{"n_head": 8, "d_mlp": 1280, "norm_place": "pre", "attn_scale": 0.177, "bias": "none", "weight_decay": 0.044, "lr_head": 0.00945, "decay_fraction": 1.0, "seq_len": 512}
MLP neurons of a small language model. Each row is named by its layer, matrix (up: input weights) and neuron, and shows model dimensions 64-255. Each number is 500 + 25 x the weight over its row's rms, rounded and kept within 0 to 999. Numbers have three digits each.
After each neuron's rows, "fires on" lists the tokens most often at its 100 highest values on Wikipedia text that the model never trained on.

L3.up588:491476543500496460516484472504511540488506503514493525512493483439490504444521505503468511519505545526480504467485495470513467523529511491511496508501545546544550483493502525536490537491512501543497510514493507510493490542545478522487485469516531482490496475513512483467488514466504490523486520499458472550513500462507499501509544484467505502549503511521494520507473487477495523523508468491524458510480514463516458497544484492498513480528511518475490501517458501487437506491471535522451509503468480489502482497535500513504523506516521519504517473473513500481537465487496523500
fires on: "F", "ur", "yr", "al", "rast", " prov"

L2.up960:554479539467501514548480502500489494453501502540482482514460490543497490537491491459503497486508470492477498503513538481492529499455505518504454471492500495458517467521512489463510538486528503498475463491494502527520520529503495475538469493545527516485477537508469442512495489552537527537512518520512466503505486455491544491478519482495477492462480503480523526472490486507490544502513507491518508507469518531532525487530502453540524479516508502483539458486482530493493489517524546500491481479509498519473447495558492505497543488506507514493466520494422511486482527535542492531
fires on: ".", " |\n", ",", ")."

L3.up468:518482498495495520520473502501443498514532440515518520514477462509529477538521487472478476475514539480487441521530511528488519502538506533517506466502451491511473480516543531473443506496520505514460535491487513495524527477523497521478507453527459444473535554571477473504511530545489511487495535520530492519446507487508471488481510469498521476518477482509531502478499486479550464483476503554516492518473524519482513538520492487494488553517510507502460505508518509461530546503503483505455472500462501532487486507474510506533503492514511531474481515491462514477508496528516455499
fires on: "n", "or", " goal", " Candidate", "ay", " short"

L3.up407:474493492490529515476511524505474462492518502503533469490527492491506534475480513485521508498539520453541498459475501466543491510471503484527464532477511470490479537459486484477461520545517478483538440523531508469522476471524454489461482517534527475511494496492470480539479545493495494528517496513515488481468505459496507448539454466517485496500484496520516542505495509494475471519500496524503503487474499551471493516467463510509505528528513512497533457455498475523500510456494465495530501502469489448495449446479509524525515545474469543525502485546499519507478491470481478509
fires on: " by", "ing", "iv", ".", " /", "@"

L2.up662:478513484488513497489475472446498519536466503509464543507477448487483513497495532508495494495492516466480514546515507490524483501466457516488470442537553510507537540498556539533508519522447448527517470473458524493528481543470553463488501505492520490515491498507491491524488493531556525503484503517478481494505502489508483440546512498484489484515474526470483453478501476482485519476514533490496500545484521448563515463510520467457515458508510503495462506505490515453479526489555491487466463511505556474558463512510479501529519448510520498513469532478468533485508548480511492511
fires on: "est", "av", "ew", "ij", "ut", "rid"

L3.up900:492505503507497506465508522513515519489491505535504520506496499437549490479522459485461509507529486495534493489544534494502497490497506500552447507484485511515503531467543472510488445545472518509484539489483474482449471491504499505495513491506475509520552538493477498504468514477496517511551461500495516489468474564489504522445497526502507556498514492485462487482466496505483503528561462513475525510550512484488529526524479497445515498480511546516500477503506479441488493472424459502546531460510471484490465531531483508486465518492489538522459518518478496492487510452503555497
fires on: "ar", "th", " of", "as", " India", "form"

L2.up76:515584470472531495523457495505490477464515505503489487464539507495497527488566468450483519538481512476487531500469503465533479467458498501492512507480493488520504497511494521523510524469517486552497481480485496501550492460517503498474523504513489519499489514496518515482493517499484470489502484479459461461508503500530546547493454495465500510471488457518506491499508486521465482486528487498499488526519510499498498569510519490493515489485528499495481511494532540538493568488540484473511502477484530504483517552484486497534532474537482490504498504511474494484457527459464552439
fires on: "ly", "ot", "inals", "i", "ad", "ine"

L2.up1255:531491492527514487511491483510495478509509517544532471505511474534483507511507456461477509561495525511508484514553544472514474499547492472521476474474476509501540506506504498485506453500497480513517522508478457500471525502474493539500486495528480522505485507524523459471526489507495502533494516499476504465538517475528492471522492508434527515502493486494501519542508485523470481482484488510513489471479532494559544470485482490489501515503491517495501490513510465511490512528515517561519471515528513524486475519463501484536480469467471489468522466429471466475507529478511567506
fires on: "om", "et", "ak", "e", "our"

L3.up725:486437539488522456548508477518500496513483506551539531492491564506535484504494572509485495472477491514494556455507484498573464496454498439486536493514459476488516535508529493498469535511491497546461507485495506454481495504503537529485504510487504547472527460512466498514513489511498528467560444470490505493502514505514495506488480494491521543518472507517481491486515489514493485502479555494486492517495484497496479525520515492484518501455537548488465533491523456521519531460475485463460473484500511517515488472476521540501491488507463540512485473521495505507499473534480480446
fires on: "um", "as", "ake", "e", "rid"

L3.up427:516504499514497502526503505547463518432554509512530463497514511525495507532485527501525498525496503494481499492505485479497482524494505537491498495488525488464503486522492503503536502491555463523486488471519467527518540507452449484471478468466472488504493489516530524465510507512524521523494511517479536454527517514530507491471473512533516506482475541482533473515486498515534489466478530557520537545528485489559459506528508471507495472544519511475473531555503503456502487529480478516523506502514503503493517490496509512469470507509525490504498494526486532515491445468516446476
fires on: " also", ",", " they", "it", " et"

L2.up339:461497446497481516467452539529468534485494530468490484475490503461443496467491490511555525470586522460489475488478512520481528515487512487499513545566498491539496530463495507465474482521494511488530472488500472492532554506466513543511503507493506496480491475500499510475478479499504512486501527513493490473508517511512485505470460479472488538498502472526521503508530506496482532514468531482514471533500475484507481509532488448514545462500485497512502476520552510499479458512456522506526517450518523442467487483514491527498518478499525491519476515487493485497486454487516546477
fires on: "ies", "ed", "/s", "stitut", "all", "iers"

L3.up632:508507526497518470487491491493507520553517474497496514497490495525506473492509527496494514478498482544493519493540476536523488504447491495531497505466535499503530513559531470474522526531534485508508463488519506495517509512477452490452514470481515549538471499542475482533496543518493480528531490496521513486511514461491511506493510494522501504470526479513475480518505472512484518522424501520515538476482496497485504470509488484475541542499505529469486500463521486534525449520489456503496501497476492501478489500461482505482528531534497495495500490497572493523482467533527524530
fires on: "and", "ab", "at", "und", "ub", "rop"

L3.up685:496527491452494479507493518464486542491500517484496524465478500532509500520494465457514476494505474509519505458496496487537501499499518514510512507534500472515497521494555495547531495504446493527522503491521460478517507497445463492516510504495480504515478460468493513517506518536469459495495526485518514473501462438544517482513509495474526489512478526511545502462512522485474524502475529457534483514459463496497504493495507509517531489450527506453440528465479517506475488486533522498503501487481512458476497481470472474486503481537531515512525493511435467540500472504492575476
fires on: " May", "ab", "ust", "ill", "umb", "ob"

L3.up606:471441491533454494501523521495464514490537498505504498522505478501499497494463485520509484484501467523497527484469487508487504481535481523530525512442485477507509525493494529476547493509536520494476454507495491463498522523497462491483489542508452480519482468516497487487474493484463533492513504531523548485464505525505475476505523487506520559501476497472498478497488493545505499498517517552519515511473534536505517488547507487490512490496509538456494461459516494493496515526506521488473518544520490534528504526473441473512459530549521507469531532479526530484497461518466534519
fires on: "c", "\n", "ct", "od"

L2.up197:508500470491516500476499518503524500544503499498464463513507495530484466497528540513538495456454539505521513503483554469506458532490526475486502506539496539547466479532503488486471459473451510544469514492556524516498493475466476506492530502512480495505526510523515473500555493485501501520557483493507495529437506491512538495508526531474516462509495534454478519496505476452467508488515503515496533492479503499504500516432476507460463498458494530530498469531499570493478553486510528521463457479503505491522484537521517534474483490504504485472465460498525517488487481495479454515
fires on: "f", "m", "ime", "over", "hen"

L3.up1064:457525555474475544499510530498511446489524513495466537473492485505517467498508517495461531522528495485519512527526478550490489498525525510489468491487500505530507485504512482495510507528484507509459517552483506498483537478485484487468496537503472472491494509524528517492534475469470505536521486476502451469464488506544459492508505513514499496553496514504495490496474526452462527494495467506494511465507508484519523550493517490515481482495463472490496453514491491496483511500466515499488484480504511487517485496514514508488496480492531457489500479491458503526501535500480478485
fires on: "ir", "N", "SA", "il", "val", "hen"

L3.up886:505503500500464493522515487536444501478493481520481462468565481448534552488469542520502500522503484540501549509530475516498448551497503500500502507521459503484561488525514517540488494519493503558506526547473478521520529537530538485511488517496482478517504505511462544529472494496509435501553517490492512475482505481494510505534473507491499494496508534483519465548527516468524576482493518494462502517522480488480505511498493512470513518476477476461518502509525463504505514472524511530515512474473508481509485503519519494476465491520533497527452481496521520503482497546488503487
fires on: " and", "aw", " eff", "FL", " provide", "e"